Weights of a small GPT-style language model, trained from scratch on English Wikipedia.
Size: 16 layers, width 256, 2 heads of 128, MLP 896 tanh GELU, 12.1M parameters.
Architecture: LayerNorm before each block, learned positions, tied embeddings, capped logits.
Training: a variant of Adam for these matrices, 810M tokens, 6179 steps.
MLP neurons of a small language model. Each row is named by its layer, matrix (down: output weights) and neuron, and shows model dimensions 0-255. Each number is 500 + 50 x the weight over its row's rms, rounded and kept within 0 to 999. Numbers have three digits each.
Before each neuron's rows, "fires before" lists the tokens most often just after its 100 highest values on Wikipedia text that the model never trained on.

fires before: "ed", "es", "ing", "C", "u", "y"
L12.down176:501559506464536534507501516468489525560574508432451513505441503499485536449479535538509492433550510484500466554519491482467500466544493492510501484553519530430473456495552402562557430506502502520405405454468509497478556550532511436558580479485406493549519502444570508382464533589545503426499556561502536457505678427486457516487594569510516493495552515416476475477527426481468467548501424515533487470572601451492601450467540498458585443442535518486510449520482551466538484451591376579461564492476517527587477473508448526410445539443534471429519539602552504531465477458440519599533505517523457438469461498522559550478463457378468512490504517519550569521538481486418462564439579539485432440425533518484523429439521544658547605560530384527451426553368541441497465553456497

fires before: "1", " ", "2"
L12.down867:549422502537463469482460513605511671441419472471496443574559520532557553457476498601434488514501504477500488529532508471503421495519485496529550557500424444572498460562514433527545502532537354476487575499523522490457559420528565450400426464515506548524499555464547513543499515435462530507422630560488489492516557456412498466567568534538526458517505539437495525487497532491531421569519453559453543407420655600516411536448470503531636353542542516576489499532452518463490477495510618457431499472534452452489522492459492568579542467571505469529561540431414531500535498516542501526454479468525522424530450438416434507483425453451539445484464468582520483602515497391512568424586544487457458532497472495509485545493522566492544518494498493478530499422459475532441488443503477

fires before: " ", ":", "ode", "P", " U"
L10.down698:519457408604478399514462431442423524537510490513428451537475514530523484582576489403513488586475510483581508404481595450557517468498474439502528519477474462522525505542548564547437527505396327444488546426519482528605523465486466610523555466459520459511432529503516506453540497419488436610517456523448547433462467461471565497561508540590536471559391510386554506531522427575412603500507495507425518528458407522516455442512501488481488477552470589512413493570550483483583452580471545537537498352406525442511540572506475492429540492484549554492464480520536487515488565505529555480472553407461424530511491559525516499368537458537539543478485505529409507467508528414522507461528545505527547485444544468418514520483622514429488519535483549527508528537560533507487548500483563

fires before: "0", "9", "8", "1", "4", "3"
L12.down428:449470538462549438466481565479469426410577511487451506504421509403480531522485573537477538450538511476480476585454670501468526499554540565581572556513533441412431465508535526527518465426460536443535518464520493548408518554531485440536584522462550478537434544611482573595496522617580563514606467513491494508455533558416522422379503464439555487444435483417506537526511510540458491487542486449415482518549496500496560533435467439545500582509494554459546522426565498604479488464431496376476481544573520530479457480536559429498470499447434467493548526518474479498544554491520465401506530486490485477417569470583450566486584523533428439536469518545563511400480496514536460498499487504483406579411542513539426525547472495575483487533477522475409466446515534392579595480453466

fires before: " the", "t", "l", " le", "m"
L6.down144:480545546453489584550490496466558520476532486333507555452547440579556597482469519526492607511467595516542579539536457471469564466454463500464505564503476502476484423491502397615440441535489598441537508518547482464476512468485487520408503468527494474474450494508527401452550528476485506532488455486439654464454527490518375532401521489414466510512482513576590467505486432473522480588520516484527449497513570568427495480536486529519516476518476537432493469559492522490509543500542569512541558477504633462528528518500408559564569474536438431494509439452492467498511480579422535485448496586586524435515480448522637423476460554429536389529653533514513484465494453497534460577533484417492400456478451530541470476432576523518539582427491494444546497511528453496420399483516504

fires before: "y", "i", "ation", "ated", "ter"
L8.down141:450468520525531538475514366441472617424468538550526489520505430628548535504493505486479523466534504523545435428518521503415495440451417450529419535453466463488457512466451506482421440520523554510549375471564599473486490537590486476522401453482451536491451589521487535388430526522517467472462501545514558479434441449554540509430556512502459496440554591526502516495420428478418566473478520481494449512490479501411593644472501527509493484528609488421557521504505478466466567538549512578479524484475657438422523523484490491555524514528517532446526422544468497471527555528528485519518489442549567486452501498460563451448467558446482456466577540564495518540593539411552497499510458488443405562487442586590520586567409502478522501397551530596508445536487531590513463537449566

fires before: "2", "1", "3"
L5.down217:545524543504423403520487501453558483448477521479472540541549455426409468526470511560547474449473557503486478461456460458555507432489497576526434545605534469426504518541459531580463513453528554435473529465479515523459556512466567454494529524504470522412586452428490591450536539487561619570524495423484435489500434505408551523527504459589487562453501501489564514518486548518534525485537554618393531462504502510526603556407495458603430508461465437539394489449558534466456453498524560446494484446523424495609496536524581458450504473514495512478512373482519529451586515586598458432497396582425491491553464516509524448497590636583469521492534504536408455590465571478506466452577493517492531368501529497450509473445427501469581462486481537543493534587446512518392503498518517

fires before: "9", "1", " ", "2", "8"
L9.down391:449418486525509585423476515446452377517479408519552469481519433545520469445524532489492487527534498546493523485472403518578583540479495559567417536482534541423435463484592485530497629502609672546536493488466531418427435496471487428527503475548545530513526554448542454525499456463521454408440502495496507417488499555550454589437517509453501562569489520502517491584532413519497525571535588520519458436566463465575419483511597537445449538532554460405558464516427455535488528474529459528580489538409447583518485499493451589479401511486452493498445488527535574541469481488481486482610417537471577479564430539508386498490496556477503502435527478442523523474509467496572474563489564533516579534476485494559437538407546487539466523515394457563454554525418389563504466480441518

fires before: " ", " |", "1", "5", "2"
L10.down600:514474383504440471547564455570512530518447401603541530467503505442520411469491534437520440501468491524508494474464526550547521538515556493407518526499504461515608582483583588562486484475566464488520612439477473446472506486503415513567578429412573533581455544488484439492462492523572519519523459480545494457447513501507543541501431486439515521543553560471485416493537501510377669489433411541444501416479549486488514496453531530575541449518453488477450460579459524511415484497472573544450551503568554551547530413463490576518530435507620514513447544511571445426615536548481504434512480489459522470487518497518655522453506500500462512499480538501498494523513477535492434546488451512506374452519440487545447538437488399465412545551480580508417480536550474490594364545546456

fires before: " ", "f", " –", "ternational"
L4.down703:580460526493432479521509515505599532531531498538480475512425527498570480507410493336474535576399481561513519507440405530463545501512492444530446516453482469473497481453477517619495584510534381482518538506457472474520510439407478511522551547503391543544419524532527498425532506510450425531543517488472454511450472570436491489528473472560513498562489532443543526531573507573521518381528537486430502392505499420443497603463506469587536453601527458529456452515514487506476438489514461466434411633510469540589454549571486516541424523473524477550442513473580571523596468519536583408471433546459500507593545497420526494518514501631510487423545585425486501459552452487492496409421502542582534432511481562556551581525555535530459519518542455547416530400530411529481471479509499

fires before: ",", " in", "s", " of", " on", " from"
L9.down225:497515434462499441513500562565470441545573490563482442424553551424500496505517527532534396533529518506560464411490449479403521503448492508448508526519426428553489431497426467520469452478509326557472492478510456496632596498395458548473489501561471517552487487444528422535471596472491451494514498564530508481453470478511537541540509396475477505564532502425504466511566495567653416461418515449449463496456520580527394509420475464511513494599508499508451455602570486489484545521500625591477496577513580546494547476472537535484511556489498479538532525478454455555485431407392429494452533576585468605465422510563552553482454481508539470563466464498434470447493385547443553533558485534547477448534540504531548498537519514495498563428546535560622495486502466489569535423471513

fires before: "2", "1", "3"
L5.down73:518611507507454379535551549571485421489563567538473584440504407452499492491471504392528505464511450445510548448475505487462423473472499506529473569477549477516519458524527591479487491372538523512487614440570542498543578490523604451548458487480465425477490437569459499476418483511465468535458452474453410500544522481468502510583465574643406520454566416492542495565501523518523464501488443601373532536473468501613537543500467402587476520517448452471352464449551480544516433550559474489519543468486493444561489449496529518453495518513471481499422454590494476498601488524541558454601408487470508544541495493571491469522547584434491513507444510542484576571566543494558331473511477486534511422499479491488487528431450520517527517446526536485516497646516557506499520544500496

fires before: "ice", "ing", "le", "ment", "ant"
L9.down411:525526550433547512560546476557447484490436507557494519499512420374531531480462405498478476547497508532543396529467540506556455530517533537515510537517541458533416427342459530476466534450541474489430486431512461521540508419481550497428367570545465563429466490531508561491604558508553470584455510447488490503598595479501581470453496511464545560528525481508553489450484553578526468487606391523429493533560439501514498523512538537514545508533401578373428516449532428519536525546533451440529548569424518472490528506486521579496540460489539434574413468416541419532537393533461472436459447489519483599502457554509500446474499647438533486489514500526433431450469546422527560595538507441524529451515495547510523405531426542500480619577530431496441532488508484564483515518494480

fires before: " to", " ", "–", "0", "ord"
L13.down171:601470481406520531511557549517464507497490554574528513518489454493545429571445518517455489509576468521580466517412520490419543525421573441459470503402569493475514469440476435524465415472494464539508508477469572488440517472463506429414532464500587532535483514446499480484505486487586452539433508620554441525502546467531542555442522515625533641438590468524491540516515482500428584455450466449519508518533524541458513483371444451505382490561506547374526512603525499449434526496495403549493375410473495470536539557561524531494469550499410406444627517494436581502488532473497536490495504551466443493598461529481499454585476504433573559521551515523489612486543491562481578501478492489397551474495512505525483505468500475550492435480589484528465518464424559481510547360538473

fires before: " ", "1", "0", "2", "3"
L5.down193:577456490430568461518513508431556462505504492521495475438437556450520606622439559567481394418431485454519499476511479494438568446429412503472570530501531526518497532492424504470509493423436562541636519448578416501454445434455444491503432506498479528431481534471563583532596427443468566514615546564550490519567453474452497515477540502537534511516421531492530481504607526596439590468457476476482521437376653580478495417484482534434450479527599429544502557405520528488484469544488548526504448478576552511480512483474486487420464585439473519459555526532483526485501562479425521634500484587502517458419522461492534464570488487442459443474428533499508532538485565486562492605526435478497457438572505528560539572564449513517445515501559478503507537447453538473527542467548473

fires before: " ", "ternational", "stit", " the", "f"
L13.down44:550475528420565444588536482493579480457510459482448436449442472487554518576432531481411578412459471494531448522533515539573512483496518470494528466475580468463594492504505490585512482490523476381461512437473489583484540456374510447572528439481420576503473541450506522554519502583439541593429543471522479456500441559506464429452523517586531527505455533508409487478536467528510507517441508443439443372512522437550515524430554515618557520625584475521496471518538475524459493484533491502586480465501419571544480473543453555480497509545531482591543489515403571467579554593589475432489450527413578534601517489393522541593521505455476464420585512453486449511497445528540358598561463490577426478473452509512514505477475502509561514494514493438447438456496458544469476430586519

fires before: "1", "2", "9", "3"
L12.down161:463546496582499507567476523533496522474467565461463486441561555560494459546522451515479522506480557472469481542556493517487486522432465410496470422520469517492514507525401481527494484535407623511532547564583439522504477452571510506565492455592550430486514490542421570556384499550396562443526504494418468505477438554518596486513542586582544465471541506472471579539479445450349504493575488595430539579498521480505520500473438471492512526560432434509513528447526512537595560440532522582461523507544564569461452560552512529586435468547447450503449455504587362506528605494533504432486404426499480554438427542531553511508609481551469433484536437485460411500531384505513529503475594446483498468521431468541471494506464429493431431589545485486491433413493474501495555561395489

fires before: "ation", "ary", "orn", "an", "y", "ric"
L4.down407:577552472426547562524508583414554523460554607441488604447496492470466458492512507552395449466550541426513511458475530608547532458487496507434412560447516538491483512543518494556524441501513501447489441400521446486516437567428457432539476496458480500399530512517473543488468531482490466527501484512432541439451592544555470538518494503468499454390428536531541499525473429535526468472485476557495619359595437468414522591513457546471452551519504555461535498526479471507505458459499598481467452499433532437496602611526502506538553526467523541517616501514530506547593618485575565491496482446530561482558487546509553505507420605489475438507489522419528615549443439409505496516436472432574463452512384420430551485466517444561444462489587575543493462516542476460557465537483485

fires before: "0", " |", "1", "2", "9"
L6.down346:463450527463423486503519546512381491551536562612479465507592479540519444513429490548495515479536550559494565478467551527411567538473490443448490502565521529495438495422467491510454451501466408459504602455515424463501502440429488485506546527544502502533504501493557519462482528411593558587556365448436419454448436508505425427490467521414532593497405558525545462525481475490461499614472443526447567491560511449579429502404456460585517540510477518543578513483500495495551408649489490564591540511430538507529584421537501512479559487463578479463497465508439447465520566474474508544494416364487508489576529563589575561542456405506539545434578460507491493512523497487620485385489516482502519546513581538590548508516524497486425465435565514474487512522541486512469526514426480

fires before: "her", "ar", "y", "A", ","
L5.down34:388493522597575548464501519418451497576436537546496460488515466539474438520513546551481502474424514459481530476506566567452506490566455460410449445452491482512480392514596513515501473564601513547510521495491498514503435485523450449455496422592485403435498485492461568577517497547475534487488455525449485525419535533455639479437465481550468492437562475468513492534478485529474516506494527585466492549508530478579540561431599511552442511449534630552489489440495536436530483528510521467424494476545410444516456472459498475630547459470458504488512579469513624495600556481541449465447524501566465462561577443484438562448547433588432458477430476647546559585475579539432463596608450474499450583544429485510493523468580509503510472549466397509474420581462467455539467529469505

fires before: "y", "m", "i", "my", "n", "ies"
L13.down281:404490519545551449586461420501426542416476546458571547530486465536478529523547507455573485546509487594551552502514511459430572518512506539403450506453569558554523505573447453539514427515493521389456504613505542452434555490517455432510459494506506482517441535504469499480399463533598581568550460340520510506446548504583552496488530474629497457417512474444439534504537483518498526530478439440494487477574570517444549634553475528518454553572466497438500508537486511454510480493546464426489458513538523447477426522497429378478464439532540546575503461488421578530464476396448502473590524510496527537429556503512595485474449483486437468561541459424463570450538492393497451549400482491496515551477543588559428562527546448567581511438553522502502403486533491486496570509557586

fires before: "1", " —", "k", " |", "t"
L12.down654:489494519485514521505364519584510546517533503490452427489443540489500483488442504502442521576519456542461553464467500465519498564526430554514462574452445530590401545528455417556590393454526557566463461419473511550440502527509478362501505494579518545458496457573545568460502514480482552505452480536510473353537563446491521485459497497526535502604389465534564562439528415478444520490478505473487538399530562518481549563626533428537609563545528521388512519523521452471529524511558456516546476553408562504531505482571501555472445497499467490472519471474438597436555508535505521593436550626516447501500589455551485461513517469466469399495426375523514515493528521438472463514395431505520505510501513595476523535471499432571537458427507567487458495481460644466528533429457479

fires before: "0", "9", "2", "1", "–", ")\n\n"
L13.down334:557441553533539511532486490501462530529560413445580560521499433470451563508521490700432517467435475510455473424467482460575528529544544546515471568546433510507400471570523493468495433540559602494540509503442535547428600543499517436543487457556531530423507520428528488490467569523488482416551468559432529413546545526527466458367443658492454467432522454556527474452575448430483539565473521400480554465485638578449524614517427535510619547519476495620521539523557505438485460513580506503482455421504478555484484473480407546547502565459487551457456416448448607526517462508506517538490514485534440514475482470476457549417470502507489454453462445522523485460480514477459440525489440474536519471467552518551521527521479516549522470448416425429462473478517498490582605455467516

fires before: "1", "2", "8"
L12.down631:542395569544438571508442575524488448390492444574487503514488565505520481542526465531576421532416424476492568522478515490490490521527494471469498533498431479549394560593590520452450566437509366489427586454460489334440434453476504444476504408452490464459447526534487480511500448486480464465529513534516517430536573464487544554547509537530528516469487469430553568545456532448386499497429583557576505500511611507531405525510446471539517435403549530497560528443521593550481444487463530478473498496445539550527393520424516446515524586563387532607513568492548456491584493527565583553524502591537585495406490429519518498539428542514515474423504493489576558531517370448535552516513495492425499534533506533483528630530524506479502505509455520482513514525466539503541450495436505

fires before: "2", "1", "4", "3"
L12.down690:511466565453531488524480542444588509436535478442500495487519486550467459513489445448479561481514600465531516517450432409556484536463592571473420432553457420518490452515482429546407418537502506555486504459451472509514560537446464479575561497443493545493542395539519624562533495486551580489466446393501530503488490585517538584429575466505510514452469474527435573510438511411575574550524516573419492520529483582509629454470451548516429627521580430536441523501479560463488497417474471468507460558511561474475485479575467479428543517504510484407549505556502438446502521558585662524504483503508477573527386569531501464614509557447393407491435483506506466464501499452442519475607488549420501484505448493499493483424450530541458463486501548498482453634462491505498477558465463

fires before: "ed", "ted", "t", "e", "ing", "er"
L5.down111:575561447611556445450477491571586528457411517541491471464479527476550527511537441568486484550533456455463525495472529456541576497476509477415490550439529540531430402509518517483430398518539415560461442481509481591487531475392449505574581444597426486495455547551498533456504461517559392458561560600454565491506525453428447605479549550509467478504459525494473554472468481493457482480587507445487514485496525483557502456478446489481553520539487480536532518459605567480474494439562483505458513544574536394544496412447556452507534483566548407456495420495551524636437523510424582507515516481384457491569459525421523559485516544439579576476482532485502463560526474447501407558478493531499500473504565538513328536454472479511527423622582416526483425489484506468537516548484574

fires before: "9", "8"
L13.down659:560549615499432519520450525496441513533497506525409520485418473420538435568431547552449482479541457588457499482480543519512565497566602476477484475470576489509518498551533581546555473572432572480434562566562503497503481457523468414474552470583573455502551524481529415538441507477525520535544439395457550509503526517543405553466515495478456462538498548624570569459487537411432470535544499494499518617441435381563455493542532447506552540499464470515548547446515495516499485521481623475468474597441458552474430548497536438571547428456503439546535466524522432534591486448601448460528424485472443441477471434539593563445473519555504491448497400555463425515371473524352495494515556590563479494427542515518515533444468516528485558473519473489524407521500436518431504451472542

fires before: " to", "9"
L12.down235:596421488505491584495518428494528524419440506560431554486481458554463577517421551538480474474479502464534574560463526487472436564546443558541403482455621483545474513476572448485505482553450560550490551502530486523544510455473526472456514412453518521482485482394468480503531470484593459463491442494577498551413499514586548589414486438511537534551490507592505541534533559536470498477412495401539493484505561525601534576468467421489416514535428520378550416501543514526444496518469491560485395534541515563510505500525500563499563495538534386471601527505483481433499493406484489556550456470491470497477622463475521461549436486523461503468506504575525539493543470469598475370494479436458627436581618439578534488450488460562437511483564456511465401444493493420550582478540448

fires before: "2", "1", "3", "4", "9", "te"
L12.down399:576527354530497555478569501482446536481566503500496479442524546560528470512526521565411471532449462501581517485466492475527565462514422530497417446518505480499429483479533513523432534434471524534528541579532512495475515503359456531518513440514461487479480499545457403514514438466425506490481472513460495543450469419478556583516509487553495464504460477482526456442441500460426463507473516535467590472461519509510556384505576496614530573504528497481419530480566437657517482595462466483538492496443544462475458499538503577554543575525461436480559533510595509482459516464405530460559458449505509503555477585502509562477578490354446509389483535410342593522533502550516474523589529558490527517582546499618462533505531500585504515564396571524361530510467495431560562505442471

fires before: "0", "7", "2", "3", "5"
L4.down668:488460569561532516463542532427495486445530544456490441473531546453509418589514478514562525459508540520431507490525502555585466513554529497524536565452506561408505490498475493571518456542541604481581471540451432591505492525543566497591543361531561534522545438483373617436569433524505483532471546580491599548467483586479515550501517487446465542503559489513422424462378461476525556466481466550528474459479409581504610513500477487504565593587510435498469403420488423466480495470524474500425534523544507474483446547535518502528482497511446569417619516458492441428467534611618552465468457526558403455515515547544522410449549536452492463488504547492445444447343499478418535510451551524502506437479514562477458531545424401448457535469463486504450456456474491506527479511532502

fires before: "2", "1", "3", "6", "8"
L5.down481:438457578474509451531493465496547483413451500546491564508532516434498433473500484537495537478553566451616515534492561502507520508453449558408432403496539454432506538501511520485506457472537516480474456456452444503414536574483485469611532397543614505493588468455510503498489488510537582394455418440441495556510372519453472519421464487554459536465463522622414562491425599518502523474507550538503439431465606405554579636440556444515502609453421440509486501502520519567454474446538534467508519561470499501557492543425555503537446523474567470505491408578488470468427491554525551513456443525423529575505454526412544393460569427583497518516522517523460520473467501493467510488548528551532454592594461472556514518394532483486606514467463533521491534495552493595503473590541518

fires before: "1", "2"
L12.down218:529474466475479464530570512606580442518494462485485490530456552503486572576425563554521499589437459456383612581506562415501516478498476577487404537490564445481478453489465591573447419446507537490511508481499565498468460458532465453565436464581508447576444596447513469444484551536545464481462522427562447533463479464501498530485527453592450398555465599479428483554509527519496598553545498536516486555502522497507409536496452548498399399558471487432548574557529479550484473470523531468486433427471462407423502521470501452454521553490498506433529536474530473462538420504525463496496442588395523477408560458404586520561582501468531506506496483551504520622425523531503503351495476505512578430503527467605495519476522524518569547469456550558488552534368515446494468531550532

fires before: " |", "2", "1", ":", " "
L10.down162:545488498563424474463506568455502440475474541593567586604551540558477451456504508560522449467514470528477466594453469490493505558535545560459449520520518475486490531426513388418528564493513621536536427442521545485510496443449433380478491496501445527440450534456538527500446372469481448419607586508540484472470514563565512448459495465390569444544418473516522451599548405498439439471479441486459608485483525484608453459472512552587451516492510523531519526578479473530588448504510431533529597495427442522411510477570536436477532540489571529524553454530515531510475476511400480532395503491419488477505546511453497474479457468509576536512549530512440483465517520462585535430585517448564434566459649486484556517460472516538447481515562415524579441539490481619528478512495544

fires before: " |", "|", "ode"
L12.down883:420557530518484529532576547536518507477501391530538522539527492517578468567455520476505499516567446522517456466561593538467468532431503552479494465520522453498480567559483516510482571545545456498520471554469476478539504486488556499377477462442470513513551576493585565455467448510473535649545466434506525469433504585559416474466493539479483425462424463447442505509518555454555503438641551469387544489399499496498596506495500520431422441444484460515462516530478677491463397506468506554564348562399503612535557429502471537462508429501598563502503582498546502453562444510533559519594475575471551453496500433490482410502479476485450458491546461514535463590515469521456553607384539534428478482457548427470459526485517497568508585527520513514513547490475506486419430499492479

fires before: "0", "9", "8", ","
L8.down293:568476556443382541497471553383472527433491530505484497516518608455534482509482549455473537528510574523522516473496473466515506498461513528482452510440540600476507515580521477511481518514475577474573542464383499524620566485489455550592528533448465521444441552524430455485461490430513594483451523524530419485473492598547475550402461476384504455342478518501503527523546503410445534471528466395528562375568474423430486545472521499479580529583459499557484437528492542411481530479559527556498462501604456597492495521558435575448531489564473456558424445466506506406557440474471474483526483542459495448437547538429585575450481482565594550485573546572426499580564446514509453510481576535504595469436528529430521480434533499499531470467520573522423418530441524517519521541461537

fires before: " the", "s", "ed", "es"
L12.down600:503473367501490587425568510517634551409580474454503467488475434524468494642481512419490538426552520547538501401470547603469427571523498595487437573484554478464516475472480506514551530434524491489471533579479543514522487471450521503526458375456565543573489445548557544546489447513496467491436556425521525500488461509442461451581508413483478520493526488461426558484459499530520557551430518544467522456540477469511452491445514489498476476535468492482411497513498539531443462530543485543564481541453524443504448512588456535501536411482602473495489541505503569417485564545594468407531505499488555577514572552440531486428452520415549519473622551536391426435500435459531414543515525482643511565491543419601566556441506457458496500520543544470490434379600491516487431507505507

fires before: ":", "ode", " |\n", "C", " |", "el"
L13.down168:460537410514542538517616421459484434447481419455506473530547438555551604427401500458587501514530489437451446510576438467655572549463572535586516434496583543474383471552442390403556526531429442552559446525489533481511547513573507529488522496494628508484433466425499532364487509408507537467562526468556502469534441432514473523448453498485439425462484412574508488481559495498469572446459480418511510428568514491515519496457539495515460499512456558514520576490482540591439432549472421472537497508478483445472509551439471483571542447515511603583496528491590527502462415504577384493562506482466501580516547528498493491529470530532463459452509434385504588492492477463527490619549486550522494506523531482482483529609558498495501501566509553469429455484521535535512539462532471

fires before: "2", "1", "0", " |", "9", " "
L10.down235:498565536511511595604543473469467459575445497554457488577524503508543490605511525450492546565460493470530495535505420578485543439549501465446543510531508481490514556550531442435456551510471601469578412478539491539444560438515489471544496427444458596413470508440496574477553489495442504513485429533605570506469515429524552539453454490496502619509502571564463449471567499501452563509458524385446531520439535571487443530417405415478485530476487556494562396390499591404529449474505505462514492492476505540485519386548508490592465456483458445413538435520429518525521534527519463465518413443493491665497627494485497544506416564448469398568568495562552465425445509465498562415549559548478472463511547466426555469521550501464493429539513499455543471547525450517442516493578465

fires before: "ent", "ver", "y", "v", "ar", "h"
L6.down867:421477410512536417628534567481507458478443461444510535501579485540472496541574541513587568505531504488474529465433539505578565547502486488409477509372487498527489400590491464437485591531491507487543471494476556442565489512562485579432491467528535469437436552562466523501457406500459549546578561582433499515510562472508564495579365465563512468479392442544520612456436401452494530443503498482488552381492525508546520457490475467450458452588482491585505534515485510489452448516450422397535512451484539501555543533578452591473444519439464526601420495477508583510549529511537466428451470512463464494593461510357549529535446467485490422511485543517530459473543540520475500493574471503477506535499526495493526508501515542461516453665487421574441441499453487424513589537549536

fires before: " |", "\n", "s", ";", " |\n", " "
L9.down753:505482495555495452459487511546540662555490472485482550445576555448622469545497516510492472517583446562550560471522454493462449518502465502512551441501430483477571467531469449494457547498480556575537513487531566483399478529490522523510600541464501521435445486494566467585435529461515500587591482531436411464444430537563516517489484410543502460418417513527528495435417548548477513379385538498386508452437500529472505539446450499523509452423432546452473518515450474598547457480504497510486569546537531496522412485519425489467575486447459484439523503472428517536582483554356518454513470437497594545552541526448550450563557424535462429564580533475513562530547487519491473548511472335489577555533447473495447539527420452491569482457510626558489486482567526524469538477576430

fires before: " ", " the", " add"
L7.down561:475457428524461544596471504475565484523609457428494565450434580508510514630459482481452515528508540472520453498512489599494489575481549367573530424450470508502403489543514586501550457537458479533462561434481547430476466467498503477511541477481459530540466482464510523513410556446441593588426497526541417409515459537444460458544519408546534544474422495541541545483504521476566490485495510503471515377544540508490512520459499427592499612477491620443399475522542606493579376541462437495579484469531485481499488520485530505509497519530509562504473446467526485495500594488511517379473505482405561557544566506484407523502516521463483468445600424480426372456548478457516438551469571502525468510454522558492624486397525550476537585450524485555490501518576509537425441465557530

fires before: "0", "2", " to", "1", "3", " "
L8.down328:537506514438514526544547484463525558528409421586485576489440437535433536553441391492509419536517493523550612450496455487435507490453628451565532508497473484541463499537476547504521475457586523572466460518472411449391480552510495451456485504550543505468474497458576447528484513470550462477492437475554484447425554496613481503480549469464482477477518496432485441484624540536515542447505520466563495501475417502477544508401458552442528513460514537527601437476566596512451502472527499595430529482574433447502440472562512492549566531559483448372556523492512549499487460416489523551463538514481385542581541526391402397602463560564459530546459516571504424525550484504432596430533447605485500501577478512497515592486507447520480567501512526550392520549438445431483516531433554

fires before: ",", " of", " the", "-", "\n", "==\n"
L10.down827:495486521478511462515534540534466540538497504515449543487484550495505492587575474498414474567468584496482561506429550473531543497501479465507544511549545568557528473463495443435484523492550536482502490470587502402672518521508460447474535417506466491479448494551519551542532529479499467486548594473501519530427503517448461491554487473540471510557411483512532531602475471557517434425504510526487508481482474540502615543523558587498599426517564470421469505601456470430531461494427549588427432509458485541424493514474561505422580472521522510459355491532472536536479415408393428461513428433559495502530488537579379436458458474408471430582402466411445490513523494506531509450627601452500626531506432519467477514388456568443516513496514588502550522459501552514454512471440605

fires before: "0", "1", "orn", "2", "k", "a"
L4.down382:497482575478488508538577504476547503448600495517497400418525538419563462545427514618386520401486468464484503455562505562438496515514556525477441523514467506530451502501472440489537555466470585548485518582434539498471526498539479449534558461510556493478514430335523559497441603464559505537496520526531477476606490521449507514506466433451475423474531478525558511558532501439557496590535570455533534443467517508508505497460445469386503590387398492540504522561450497380610476431439547491568476540465480519540486522418475586487451442547533471456491484534457503461554524500425613543491424599524491493430448505468506490527513562558582478443390420461500505482464492468523546540568553557410551554544512650519437494528586506418534492475474535501505495493495614480449471541501469

fires before: "ing", "ers", "er", "ime"
L5.down256:418571525540620439593550453432529557391465489427484545516445497518545554544524502461478488472587458577577537421542516535416487505520545495474523504498452444512465536577492500485465526521470496570499577567560427454433465502427481484499585468469359478565449448544519490442519450564539450483526508548439534418536486451451477476476431536510441543462499473463487512473504549509525475460479484505594475480515618455455394494545518509422550395446441518509465478515563513520464556498474493482469454494522468568571518381371525533516483333462590531481461600554519491567542515466438492581510509500416527503513489458460619529463490507449518521547525546545475510474477500504588506413522535466424524526513582657553565524488432519412484534498504580571518506411561547559544479480491472

fires before: " to", " him", "ly"
L7.down768:570449441476512489558491446496528468495517472570491408574447539392467416571447427479438582488495519515455514473505526484423529454551446529610504561550500576470486424540559458561499558567469530547537528481460557427561460468608572490553496452442543501589453499545469400523425423568550434430522510425648420534489511508542433528578534407472536481487537476555434466475461529502489480477457569513422544557471466524519483566533517531466527538551546492524517437514569543482474528536439539574598412504542467476518513495519523603565537468469519471534484491511528518421594429554511511542464457419568562541429514515475531399479596454510503525469535492479376474482438443500555478477358474563482568454473513481534511403463500482530409533480588474457536479521594472435532422537502454

fires before: "1", "0", "2", "aly", "ric", "8"
L12.down198:564508452431431526497502547502463564406553524512481470491429424503539403534473503483450523473512549497475536599468510445626528420409533526514433506567533541455500526501505423505485543496407576463503529438434476442560560545455541570521488503490469428494550558565522512508519588429453494563530480547565456451516466657515490581510585491465519487517500548464456399515457402515544507429523513418446546463480485528479520535489518474497545545591430521460501433497540529534444564502517546488505495447450465445539436503464483518502532468505518508452515523565481554387466494491575416509531514589484492536549396596525538482501484495478444525630561570533503562573475570506532593425450471546463511527511644496484500460421431488525528478563579474421479463322426555487527465392461501